Weights of a small GPT-style language model, trained from scratch on English Wikipedia.
Size: 17 layers, width 256, 8 heads of 32, MLP 1024 SwiGLU, vocabulary 1024, 18.4M parameters.
Training: a variant of Adam for these matrices, 609M tokens, 9290 steps.
MLP neurons of a small language model. Each row is named by its layer, matrix (down: output weights) and neuron, and shows model dimensions 128-255. Each number is 500 + 25 x the weight over its row's rms, rounded and kept within 0 to 999. Numbers have three digits each. A neuron's up and down rows have the sign that makes its largest values positive.
A block is one neuron, or neurons of one layer that tend to fire together. After each block is what it responds to, as a language model described it from the Wikipedia text at the highest values.

L8.down277:460533531457507441513482495496526460530501528502479524464518473528464538508452493488516529486445542466468519470471487476462509505512483498585505460487522506525491475506476520497507468529495526467507510479514461508498476511444480492496521492470501529501514524487474536472499512515530541477503525499515492519505482519503501513492517528505503500545501501513471460529502495482574460510439
Responds to: Semicolons and word fragments. Mostly semicolons separating list items or clauses (awards lists, citations, "formerly named"), plus mid-word pieces like "able" in Unable, "ous", and "y" in yards.

L4.down91:468497480500534520508470475519525540487542523482517497474523533497510501519524510560537500489539531465501479493464531508536532519494499505501535438495504480519512486530492532506490478503481500495543504482487494515522473525529517509488498494452491513471449517484492508532450467447525517471507484471484459499524506500488497525466511484508527526502453486548493534516485497513503483504498
L4.down98:481496467484495483448504501519494528497535475529530535492476457491504524507475546536460509534493511530498474514526504515515509513519468489558534478543480482486520523506492490487485488479485544538509477508526535528490526519515474442522525497539519486498512490520494515502468512473508519487500458504551503510522461497497469494534516510520498477496520458483484489543518482512529506526499
L4.down154:454475510525514471465490473498468520494514496461503481493483505486512466547490485538463522532479496507498482518488497510524494507486486476524511483488478503516489490513491513480480514514511531465543500457507537514501514496532502523458467515468443518479483530533527483496475492542464496537492454480479480541501517455483486491477493510500479508473509462496517505446475553508517534492459
L4.down274:454484551479507474509508516548528528513496515435522508516490510491521480496493512478505491460490547470480483508554524468474505499449525495465522529524467490495485425508482504480512525484468521507507518466506453490529503542507461499473502512502499456492529486506507515497522513478500533491518498503476509496511507484541507499514515504528516491515511494475509489471486494491517486539486
L4.down414:473498476485505468500504457492463507528522510503506471484483492512472496520464468518544507445525460529468538519498470472521490514484486489484529482485536503487483487503497511504528519519451489532513499474513487519478504493511498526491480521492491502494485514498532491495512528483490524476437473488506490512471540488518500541530537493501492489508478499512522509460510533475508510483428
L4.down812:469534519485551503523516478503529456459512487515524490485478498502497485488490514519524497514530511510493491483481465515507492531493526440466510483476480516524472534497481502513465498540509542508491502505530505491484538469498469479495506516508495528491455474481465446457489498501477502513509510497475532482504539480470568504491483455498501502522501461503464496477487505543535506501464
L4.down825:506506474507492516482479473459508519501497516489512488515517496464508474531487562470546482472503470472470492519537468492465502514515508511517470521505490475488469458502489524491501523513492530510544491509480519523493504488499526502474500482484488509563503559492561497507423530431542492464466481475479476492525570516508505495503540525495461494483519490532478516538508513474521503501437
L4.down874:496482514524491475465428476493500495515511532488488504466515516488441526513451510497520487531510503472484506487499495503477498514508484495579499480524521495510470484464515544484540464509475499557523495488497488516499466492472511485451505491486502534499481553515528505538486536513498491494502492508457498498566534480469505522543544485483486499505525495486519506506516510488480559515497
Responds to: Sentence-ending punctuation. Periods, semicolons and closing ").", ending a full sentence of prose, plus the mid-word piece "av" as in leaves, Heaven, Savić.

L8.down191:460489468501512484467543486517523460514514524465466514499473524508493494493530457517522493474515471462524477499538480511488516540483518482502517466498463534545483459469501507478530513486487488505508495498514507502482506484492531530465521531494469511519501494498439544520511516477492500466455473509475457497515485506480512481521544486523454509540520525412495510503538504465526467532510
Responds to: Paragraph breaks and "var-". Fires on sentence-final periods followed by a paragraph break or section heading, on sentence-initial " The", and on "ar" in var- words (various, varied, variant).

L4.down36:471463488494535533526535520515499510509491508501508511482532484487489499488496492469522513532496527492515494516516506454496474512501544476518500467512501529504514520485520495509528509490497538505484499504480478491469476490513473521513507489473524460515506462500522529547494501509456487459451486481481530492503521487505494521482496529487506488496487510505479497490521503526488539479478
L4.down57:500459537484513497507509469531473510499550467500529504526532523498459455487453488491480543500501517524504527469474470507513472474476542490493524481491505531465487547532515508497503444534507506519447483503477479476484484503529495507489527470508535461512520476504483504514480501499470538489499510530460528518514503487498554527462485528511480489504456506514507520545500476503490513490475
L4.down269:483500485513516525528464474518510503498505499545516482495499517498507484477489511490490541484514490530492500491477492485487514524514503481513503503484482492492533479507487519420518470486466480517509471516536485518548523537447472512498509545514484488497489512544484503510494484525498505524485523468495488481534456511491558430500502530505458489487554504455512520415525502513543522492478
L4.down328:477451498549504537488521473481485543569556463537481539541523513538512514549443497532559470477506518479460518500525488511482444488480514528541502503527520474458522529495506507479516516487473461505488464538488485519455493519476462479499489510541511489546525461500531516532502498521444535497503481494501492494500488521467504495487538501510516522521527522529494532463476462498487522462483
L4.down377:502539511515493520483476504484497488477488509530497515472493457490500548482496477514511500462502517540536489465532484501490467518473476505527522482528467521508514491509526459501498513479497512513483509482536464502498537528491483514508504512501548463476473462499516503480557491503470506492541510513489524481473457494485489537493430553566505484509474531466513462500564543516489497503515
L4.down717:487511495493523484513462500485488531511509499509470513477507508468529510503513473542464494479538535476525501493516496470535496492479551483522521492507467552463488486529496467474486520471471486521505482493520448523524521475476492519493488540468534501512477486510487507481473487537508517462493493507472471437516545538459495490533505532473506490494492506484502506405485551500483512462467
L4.down736:502548505497520503538488484525502524528494529517492503517533511487500510522458487514493496514501474524481498484476512452499489530477518520500551473523501545468526496483497501493516524517481481531480526514478502515530527505542478489488478520482522469505472480518494548535497496506454532460468479475503482479525507509492491496485522489501496564491514490467476465429518486500496508486465
L4.down926:465523448493492505505530487513508495507474468528520526513455500516497502471493489491455499478504470521499534507482505524515537494474497507515491489535493519513518484525469458515516486507493478502490503523522466515532505518512474508465492510497514484531471545487498514529472521476505501488460498504481472444503514507491497423525456522510485513524565471495518494430534489541501494520511
Responds to: Initial N, Y, Z letters. Word-initial capital N, Y or Z (sometimes lowercase y) split off as its own token, e.g. N|CAA, Y|ork, y|ards, mostly in names and tables.

L8.down292:539510551523553505497471474545545466519535505486491466492485519527529559531464505484495512484519514514507505516496522496488504479517517552533506509523483526528456514540466507443496533451479545524527478473495496546503470468517493490478499500509499522499511517523529525475496475453503499515506501553473463525490484461508511481547518498503456489519535479444523473474494493480554497505505
Responds to: Split word-opening fragments. Short tokens that open a longer word split across tokens, mostly y of young/year and Le of League/legacy/level, also Spanish y.

L4.down196:503479478475506491520499482514466472510491505499522498490497544528514506490556485479442518486500526482505544468517500537520570513484502468491499490567467457433533540482500491456505518495451508502514507456488481455472490503397488468537491453493458507508494535533490496514475519495527494520508498505528493523523510510507504513472524495476486484494536481497495470504481508549507507482465
L4.down236:500490496501498517502526496540478511520518498535520506500525517500534473491459486553507527489515486536522493510530522463486468513453490473482485515474511486489512512526445551440477516513492500498510492528458513484511497529466501493465471511525489487506511528489504509483495548502524490512522450536509501473479476481544534511498511457503469503505488496555523512477507503507518521523451
L4.down368:510526510486529475499465493523516484499478493524472468528547490513497461510458479477558496498504496476496548521513517503502519505457525459511500556506513477464512503498502478466526532528508497496501504514486496438507555517478509519548480494504508488466495457524538535513491471490540483532507482471525545492484478492523529497515486503511509466498561507491487484483507486518515501488489
L4.down455:488520527495511478501473477493512529532527507472482539517502532523525506531476522472448460451493502490475526502541511488522524513489464493483485515508465470498495539530505501495488530523550506482478488459509519502459502538476442496516488523507465482490539507487511471486521524494496513472471495512550455504484539471477515485506497495524481524542505489478453526494495463509510467477485
L4.down522:520488488461516515479508486484514467550495504477507473504531501509464451497432487520498520444484515494500490484511471525522510482520499472476496508467501461450492498526503513498516552522488515491458443505536465478500529497476502500506493521498491509527488506524478493495516489514501496462486464498477511486471458515502487486511518472439482493521511509536513492432518473486485496498468
L4.down581:510530525480541505474503505524514482512456488465479458513522509470507476475505495558475529525471479510531542498491481527495498493533565522476488468550499495526487479542513463504506457475521529495485474490538491508526496556499446520517510471490475506507511507485535493476512445509477524498494515485472517506503476504523536526461474480483578472501509479512529492533489492485440485504478
L4.down752:506532553525468508498469499497516490510494553523507469505548543543472493461445510487492516506467528533549529502506493509532529518497479486564531476458518501501496484530501539518467510518532498504505481502492494525495485536538535507552495488521512486488522490476481500478509518475512492477484446492503511518469483467518522505505477490482443493521494491488463511532497529480493463467485
L4.down861:491557577472519524470492535550501481458447476478499496510489480462510515489483491464485541479504516462541504512494528528511491480466480490513494501494536506497542507477491509470486527503495484508481490485518504520483498510532509484554535534502487518497502498474495512481502501535481479483549463469538540506491481508468552496500534477496515546466472495537521455497491481508488474508508
Responds to: Semicolons and month names. Fires on semicolons after foreign names, transliterations or clauses (Кузнецов; born), and on month names after in/on/between before dates (in March 2017); also header breaks and table Party cells.

L4.down132:478509500498454475447496514501520495484480522512465474496487490483513569512514509517509501486495486510513500492502510514546465489521482491517473510535536528500483531469536531524468500515506485500493434495481503493475505495557512528544487529467501524496496491492514454489488496480476509518490479506485492493463476485490465488535507532492506484477490539495472513467473495499478465523520
L4.down151:529477511478518493489509517474454504502502471520504480553475510495479483489486515499505540505537478518503474532447449514495525501500504517498499535484566478502509456458469514469546504486535485484477480524486548508489515518537512503477510493506516489503481497497467471479490508492482475505454465521495546538480520487498441481505504507505541484494540523483536480459489471514497432516543
L4.down288:518481520477461505502520528538509481563505495462491499504514453497520532515503450518538552506509472537472482504500472530490514531492454516503516493476478492521472437524515486519483492478512479535460499531505520524460490509551503524527499509494528510461494524473489513491529481487531485470502520517510509526494453496499443474547477462514532495540470504468504472427513497530482457482509
L4.down292:428502543543517517460475514456495489468483504498513499523504514499521503498489481522437563479481479468541499517475512517526545502489509489496477462541474498539477487489514494516483508467497474487509526501518498521501550500537448457466475484526506451489471470518529479492509482504453488489513508493509523553501470498453489488507500468500521511493534481476480491490513500552467483539505
L4.down307:464518492511514504467523465510538497553493523491462482488485465506505554471480513512541492489551483525492491541454505557478502534463490512535538519516487507488537492468505510547535479461521498459501447493534508534463537455524534468503505500540489474507496511480513504494528511459491537521492480499516512489465455509458509484497516484474512458485502493489516537512479511514543469535506
L4.down341:519550514508516503502536504517494496497527505487482524475520427487497504502517474507518479495485496497473491524512466508482520492481468494527486520491511551456502519504543489463510475479491520487533493509515514473484509460469491479530493540497490503498467511546487503491547482458490494499515473496508508471454446522445520454513505521506459502515534520466506492490518466458517471488493
L4.down994:488515491454526514478537518490485549540493500528451504526488478518508491496484513551508509482501497508499479513432465508463510480493518459454521515478485576525493500521514508508497480488493445478500515478489549525521525485484510497506496510494491484482503533511494541506548557507502479526467495540454483529471497496504463483481539498526520512528506511457490548486484508491506458514483
L4.down1014:518509474469521491486490502477484508485536491465503486534447503490492521515497499495494494521493530490519468477509550518485507490509477499499521491517533520476496492505568530463490536475508522503494486503537502508515503487521450529524507498462481498504543484512542501499488497520562498449495489471488481511463531463545456491482501530570473517461526498423494528508476472472483494518504
Responds to: Sentence-initial "The". First word of a new sentence after a period or heading, mostly "The", also "It", "There", "Once", e.g. "The term", "The song".

L8.down639:532495518512495478472514477556488528467520508528483481491497525561513463493505467510483516491506478500506512487505520527508488506521498491525501515491475493463531463482507495539537504483497478502476492455486493554518482523541452514499500517494481500513540538504434483555507500482543498512518506490504494454522511483497490483483515511547543525542499506449475475501492491515508496487469
Responds to: Infobox section line breaks. Mainly the line break after an infobox section heading (Map, International career, Production) just before a "- field" entry; weaker on word-piece continuations like m-ost, m-aj.

L2.down160:485488531510522470527498467509506460467491547460516505481468498510495506506515515561560492498516503496508522508457522499508494473470506509467586489453494538551495531510489552511488522550502543482517482482493499481469518486513474516498488489494484477499469547492479485488492544509477482545540521485501511519516529472514472540470527485504528501494489488524484545483484506535529479496484
L2.down266:461458502466510471477522489453497446504523541484490464468475493530492520517502551494577470512521492492475480500486479533490509486484503511483515485507478532486534486497546447557534518482475466507512559471519504525490489502510561528493507488475498515541507456464540473512503502508486499521457495495479454503446503550501493520499480500545504545494502546468517549557468498476487502476519
L2.down287:476538532522517533496501498504520465483491509483544508475486507480448463464478526507509476480521531508476490498490467544493513503486498472437517463488499499505495513530498460514486500518530504515495490472480491488505524516498499527522516463530486486474482476480490471497509527532437483462445494471476491515482582464461508512484502481475509492531464517517479543497456492512513519442487
L2.down389:505488472473565513523502489529551477438523461482525494494482503509495498513496508543535515505533467521502524478469499517549457529454510490477535470478495515517498526538479504543520523518490533461527514487518483476480468484529499524486508502484500513518456538480488489495480516493479480486495492517506502507464541485473501537486504491483487527524503460506484504466469498504524506479439
L2.down415:491490473483546496510461472504519453533502466472525524483496485523519533482497498524558525507486505482495503523499498520531483537513473508509558515453553525495466539534480473520466489498526549486495482488509544500511488469556506490497479504478492518540445496486452479497477496534507493563503477515510542484548511453496499536464521501465521529499443519476460489479464489473505503491470
L2.down560:511501473530507484496527490485489485468505536520501515482425529478492515510472522505536514491514463524505527534542532501469492481475538471484504502516481477487483467514518502514514509480494491515483524483482535487523473471564508519534498504553452516504515550479531541492482500486504522461535485468466497505521518447480505477523489476514493490556427509479514533453534466477512512484539
L2.down986:477487448512468505509491493547486496492487532534530463453481505502484508496497518515530510488491529540491507497472498483511548530543546464458526493501492507540519476495498493500485448550534478520484519459516486521510545512540470504533505486467492513507467496463516533500545502504497509471494496496488482506518572436486495531471519517502540489514485479504481550478487472523507465460514
L2.down1008:506542511488514533447473470494516501478483487514477532480517492486504499500503493556552523510480490460505510492504530494508487546489467524503512510501499502519498515532480447547487503484503545498526482502536498510486524474443523501451485491489514492516474486479496508511527523487524512546498487496510522552499518477453475511500471470484473455529515501529477469468501500509532491538516
Responds to: Mid-word "av"/"ac" pieces. Word-internal fragments like av, ac, aw after an opening consonant, mostly in personal names: D-av-id, P-av-el, J-ac-ob, adj-ac-ent.

L8.down817:492464454503485480526527508504523498479514524497481497506522482514468527482487412474481531509461539484493518466526476499532472459500507510528490508524517504488510509531500506519517481472514501479483462507526481494460499486527467477477524517490496513482478561505502506489511460499451536484472518536497492506505486509483470496517478495532496543519491465480511517504517449526480505497492
Responds to: Mid-word syllable fragments. Short subword pieces inside a longer word, mostly "av" (David, Javier, favorite, favelas) and also "an" (Japan, Mayan), "ur" (figurine), "b" (bomb).

L2.down130:512489483506522529501505480520503488527505509506523490448457495468507537509483484523461459510532493480516519500527466479519480516525497525502499513552497502484520491468490479464541512519524525492503506486547496492476476497499476489535466492511533491527512491519548487516502520488471510540505490505525487466514489468502466502516518500513491505510574508472497481468537487525486486509516
L2.down273:535543536471453526495488523511534519532522492522472469508497520572470506463473512499465472445508517504515478500452473545479504481491515483514519493530474510488515485481496479518495479522501512533502501489534479508461532509470524490522529504514525475492505504513479476474527473483513519524482508519533474476518516461502496431497497545524502469498463493507453469474545465490490510483516
L2.down285:510485551499532523513522473540501510533515518495482530515504522473504516479518464511537508490515486482513519477506486449520483524503492550510523477521526513449522500471487507470504504508489496507469515493449441484513493533526489483510487489517552482515524462504517490529454487498454510463471503498531481509488490485512471503504492472507521518530516505543536438485534502523500549476512
L2.down318:501503501505496546479523502510518497481445498485502498524534517475536482488522521490467485516520500474524528485481477522472442488548474494514503460520512504564501493487475505491453498482515479511511470515534480506498497519531484505442455520445513493519495520494468508498513489498501460508516531505477473472519469535494490528476485515483482450529517505498494492497521488502483496534502
L2.down371:467533550491515499494508511514475532504506510516534517512491530454490504473483465534486490487526479527535508537485476496501500509471476513476531522526547522510512485482473451484501497469519488524480500523479517538526523475535480501493498497524549514469518451493469517472495464499462513469503475472485477460512536494468505483464508507509489490476495504529508508471484509505495519464530
L2.down480:507506470492478505529513526553504503547517469487522508497476532466498494503514468465508516513499488512485504493475512516500484510506493515520508499561514503522500516514469482514524487522513495494463502467500500524494503494511481481499505480507538509550501491503519518540429523454491492500493505466482511469524528475526516462511452527521495502498582501517519503460506507537490529488522
L2.down646:484500477524523519502519481513512506510463540539505501472471499462509496503464513504461448476499494496504507501491489478524476512522512521499506484547468512484497516513524473459516506485501497518489485494539474528543486504487486469493496507506538509508466467521514496516491511499484528519498509515494501467512519488531495493527495490515476501500547496522502466464519509523491484482505
L2.down776:494511470491456503477519488544489474527467495462493468529441520468479521506488510504472486517475514496508496514474487543495493478503487513509483489492497476475501516496492489496498491482509484497493479536499505526483494455532513501469463481486549553500512529490490483493483528496531483505512471518473514463496493476479486499535458493506476491485550506522520487469501502497482474490508
Responds to: Word-initial K, N, Y, Z. Lone capital K, N, Y or Z tokenized separately at the start of a word, mostly names (K|evin, Z|edong, K|orsør, N|atasha, Y|ears).

L2.down68:510471515507496520501507512493499527527489474548481493523518533492438441508508509475563519496515567543527505550500538444544522497464463484453505507526502449515440497513530457445541476480522480504521498531510513510525470487461520512485534495495530523468521487498462536478546514495476514507532482518487514533551469436520494469515496489522473471497534503501481496494531508514502453522517
L2.down136:484481431501519536475483482503492500534508562522522495495469496510501492480527520451560505480529503527521511497492443501503532529541505458484513515443521518445506503472547530493513524520456466475536500493519518467516502489503513487498491515493508481554495511507466512488491451537499474563505523482510457532509511522519449475493472529501499491505504512477451492542494489488517492503548
L2.down217:539478493498514503486505496492497555516511484518471508505470482532449508467459520478561486482502501526522486527448463503522528545519451475499495530501458484469508504489520482482507545463505474502519491493501514513484485536505491508509508485498500501506494519524438523483520498498511495469512525489509496505520529452488493488496511486506508464493503501503483503436513460507491436496502
L2.down231:492481470491468467513512485527493485494497557526507474544470495519495511483514501540571479510463514526516500517476510551476528493485468482498497503501500488510454475526504480525510525461557473535519488513497513515510507538496549514529493493541474525497521557461533506480505486478514474539525488489487483552498498470555510499474508513512481485471522507488502508516481480501517475501484
L2.down516:480473488466499494455508499477526497500478494509517482513492500542499501485532530472499526461496521498488472486475507516506503494470498483532517478476516502533501465481537536498544490518526490496509526519475481506515505508529487502496513500536480506492505544511535471490475480495477466522489472489488508507496489456493508501453524501477477496484511511458514524529499501516478439486492
L2.down567:502474490463547494475501513463461481497491485471467504461451509497526488496498492492536502502472514512465467482501505510466478450494408487496515504497503504506510496531500514527472504508480502478529483508485525520489539489560515505454476493455515503515480526484519519476558489514516462538486480515504499518538500488548483480468496514483488492502495493452500541495472482551504482499497
L2.down704:477504519503485510489472516465530541512490512522508489500467494552492499465518463533465490486477539500511511490499503505489540486493527484476527483448484515486475507510530503506482525458533490479521472519542537529475512504519510544487471512462503473490501481447479471468519447506501473484500484505483518497518502488516478473468526485518533495466484514485438502467488475524497508507530
L2.down833:496499450495482507479518522518507498548469489500503490511474480464472523498501465489533525469519499498510500514481492478478507526513506499521519541497493493460502518472518475468520532515498470499520534489527558503515505521479499469543479495500507471494491467483452522491500499495515517501517478489521461539530533454526467485477518476506489485499510470493474499508495508489455473535517
Responds to: Sentence-initial first token. The first token of a new sentence right after a period, mostly The, also In, It, A, or a name's first piece.

L4.down72:426496514460485447516492553457510476524491502509505511506506480499498487515511492501521503480476469537451472512505494460473501583450507467492473505496498470522476478513491491515522484486466509478499507527485483519527469468517524468483513504509520535503502546514466473541445522513473461450518495508504503475507516488505546465547497488464523547487517537527504505477517523509533488499515
L4.down181:468472498490520504471474479518480473535515494488503459463478524489510426504505506495548556492484462508506545485494486490535500529521532466447495512474496513493475463508492466487496495508476511535486516470490509505520468510508533501525497524494529530508492555491513514521498547532518502501486524518503482482487563497503484488498499506512520479516525466507506478473474541501520487473499
L4.down206:504523536515466485489494513499505530504527495524486470494468524495506503475491501497480491503506517504494488517510521510485496509513536509523517489535495513518490490487496501502494529485512518510482476515521521511491497518535522500501489486510496483514493524525498532494485474477495495498510484506504527498501494516487515479494503469490500502509491475492510479435514504492482483503507
L4.down424:486516527472445494494502496504541480489518518496507490521498530484516465477513556422467475494469542469456481528527523484489512464505463491487508516558466471525489517473492489483467507476503541510476502470513525511514496491485519467497539482544484492507530530508515439491500464485530546511555438499521502482466520509506521528453498510503499450459527487485496492501532487547513514437504
L4.down869:510524489532449505505545472524512507499513520535486473498500495560458511464495458541439519475489492497468473522481477517489475543511501491499496483495521535519479550484486544521544483465544478484520453511470501498505499498535482520499522469501490511500474495510476547469502510518501472491469505528503491507490544477485487465488464540504563459526525512500520501454504543478490530550484
L4.down924:486530471478534479499492491479491509493505526485493443485509512468461495472523496512509477515488519490483477532540521516474517500545460486460444474512486524473481551521508474470485511513495558511512516533458498487470512517506544488497537469484504494504511534477534553507502490505500499565497484514484500482530534470522503463491568459503469474473493475522493525559521498510513474483552
L4.down939:532522508463499516474460491523550500495472503533540474487494517519515491469485557523519481525504541545525459499527528506563531504508541514473529497486484497484489514477491478485513511472499558528514555479528517516532478492533463499534502530484482493450497466505481493470529481496510507462497445484559526505514494499478540549501528486505519542514484484521505501546477483495483469493508
L4.down958:516525515460459529525461482493522471521544555533507493505484539496470532461477533455499509516462513521493464508511523530493555484507520518504548556460477478501492553534492503502528501478519541449481494519518487514539476525518506516536507473504476501527506470511481526493464477494498515475537498458526495515525486548497532492482491493498498498521472450495460515504439532516508508491513
Responds to: List-structure line breaks. Line breaks ending a short heading in infobox-style lists or tables (e.g. Geology, Youth career, Runways) just before a dash or pipe item; also "0" after "20" in years and table column pipes.

L2.down179:497526517499482496451541509504467486456534477481471522536497506473462532531446514486567538470499508488486486537489532476492536505459508500525457524513528474493493533499553463508508494537511500495510485503508495501490510488500542466480517495490469516547505498509559504537530470506517485524520496499540495521481486490522523471475571477543495507484499515528543519458518510494486479506483
L2.down322:504478498515505439510493482555486490521464447526510493510566485541506488525527527473481534500495497486501566475449503525524482475499515508517490489495521488499490497462493540472502512517460475496462509483481485458474490517500494506478534512472493523553483494482539497539493489439506482520475543492504526482517490504484528507509538524465525523476513479474512505503496533490513514505477
L2.down635:489488481450493465503504504505496464495534491521481505537501526511490505521505450453541517493498497519492523523492507508537519491497489492552491537472545477511475517500516501497500477517511466494502494511492543511504490477560527487476502560466499537526490479530524440494468501476542522528467469521479527473499474497495492493543502519493494481458494522521507495438482517514489516487505
L2.down716:520485503502501498476496514542477485486510505491490488541504509517464514514478508552476555502519489491504532478471471563525498491448508517564452526487524481502497550514489485473482483532512512526496476500505485487480570469500538485525452500491496485534484491478521499495512521471526494522498479494516492486529478495522507493501513494526460462497498507498516500476479510499516505474480
L2.down768:464481504488508488458527506491500474515495496521491495564476486515516475525520471513523561501496507502487509480533493457558484467516542537512520538472491525503464550468530465493499517485492473515481537487485506517500535472507509483526522502492499487504520522500546509483494507513538502526490523504517540519468533467539490518560462520500539523546471510489545483501481496488482513521493
L2.down889:512479471473537507508495481493469510520492484505494533497532477470493516542509501503552530472530487518516563490527502472493477489464500501527505478491493516501487474499483530445498502506504543486521511479515479520508512514475483488527476543496503487494471528505511500501468530521502496485460508483485468524504464458486502505519488487513500546491527471437521463491535515503528522518453
L2.down928:524490536524504523518514495475538491467460503514486480491486497519476477502534480499497528462494483503517585506518516489510499511503498462525476488495511550485511419518506439510464484495475488492469503498517490471489527503503523514500490508537535486483502502459509479500532506495538486485480506476522483496476461569482502530517469477512519516549500472486515503522487491450543505529496
L2.down962:490507500484521475508520480521499526534497477505495539463516531487512501527479522509487482534504456520525490491476491467516503523487526480561519498492468483465515497491515535503478487498491520511503512496504498478499493490454501499498501489491500509519515535501519489493491478470474515512525493501560463484499480520524462498485498491474457484497465479489513513515479519489531500460514
Responds to: Semicolons and word-start fragments. Semicolons joining two clauses in expository prose, plus split word-openings like sc (scoring, sciences) and des (design).

L2.down316:503467478501486486494490486487519513516472539517455480468457487537515529553532472488496505510511481472495525478536525475512466502497511507539474497499472483493484476496531523490554483505504527503522525511508469527509484459529479478517507518439454515536481541516521503540505534500518521537511535510508510491514447507512492510505490490472492519462477495427517496537476478515532524498509
L2.down347:478529487489561501530532523535517510494499545454469493500493507522494533556521464526504525507473464510454515469537471533512462505450534490528490517463488517477505462490514497502521496539492532477500490533491496499517532494503486482574441501475451486532488476514511530540480514516530475537504476539483490488486499536493476519504504501473455493479515497444540509521511496510541525491473
L2.down380:509455491504488519508500506458530521507469473502491486487500472547504479551461515450482524471511495505495525466552530459496493501513521511520482505518513479436503490480530568523504525516523454500515528502512486472507499499484501497527533539486484541526464522512465499494496516504500513512530526515505491510498429572482571529499497532478496509500461498461484484530490518464507503505476
L2.down538:462487485552447517497497484464555507516497503510514469477459465503501484540538489498481511503527521486496536503552506486518471508497493480472483477520459495488489446500525515455527490463507483502491520501528481511485508472534486464509471544494431495482499546501518507516537515506480496503498510467521500500505459502509495482514493515485453491493507494492505471503490485480491485476496
L2.down571:487484519463494506522488490488463500509520540478484476498492500489492496575525526478517496492517477492486546469501497512505529476519483507527559506507506537537538482487552549514505489495488514467515507515445473485476539467515463471500515521471483472542505494477480480525519501505503502520503493466501497516540459510492473512498463533492505471494468508469509521515517505491506510469467
L2.down596:494444491527537479511469474483493492510474535467469508478478485485525505559518517516538515496524491526535536457499513510490481496513541513528445497493494482503506456504512501472492484504510494473526521476521485488500494461494469453530468495469483500489477491507484500518492501478504513528513507461497514481526468560505480518536483484504482478499486537479517481451524515502506527498488
L2.down782:504458520525479498508482492506515536512479488465494492479518477536484528534544480482414504502517477515509567460523532472504497499487530502521478496469485482504472478501512522511500477505491517494489507526523486484492523512533489494508469512478471482491484526489500470520490537490535478472514484497463502502487403492483477506524491504469492531502489483426505519501512498525513505504492
L2.down950:449505495526520473466484532540471487507467456456500494527493498517516513546511490533518485510516520508473487479505536485526494470461470559527477508483494464529522567534463581470477488514508497488534512503465518517477475516495495463488506506469461486548519552482512480520490528510510478516539474494482511494475498496479497533505471451478476515472489470489501505522506495512499495481475
Responds to: Line break before list items. Line-break tokens ending one line of a structured list or infobox, where the next line starts with a dash or table pipe, e.g. Born:, Died:, Capacity:.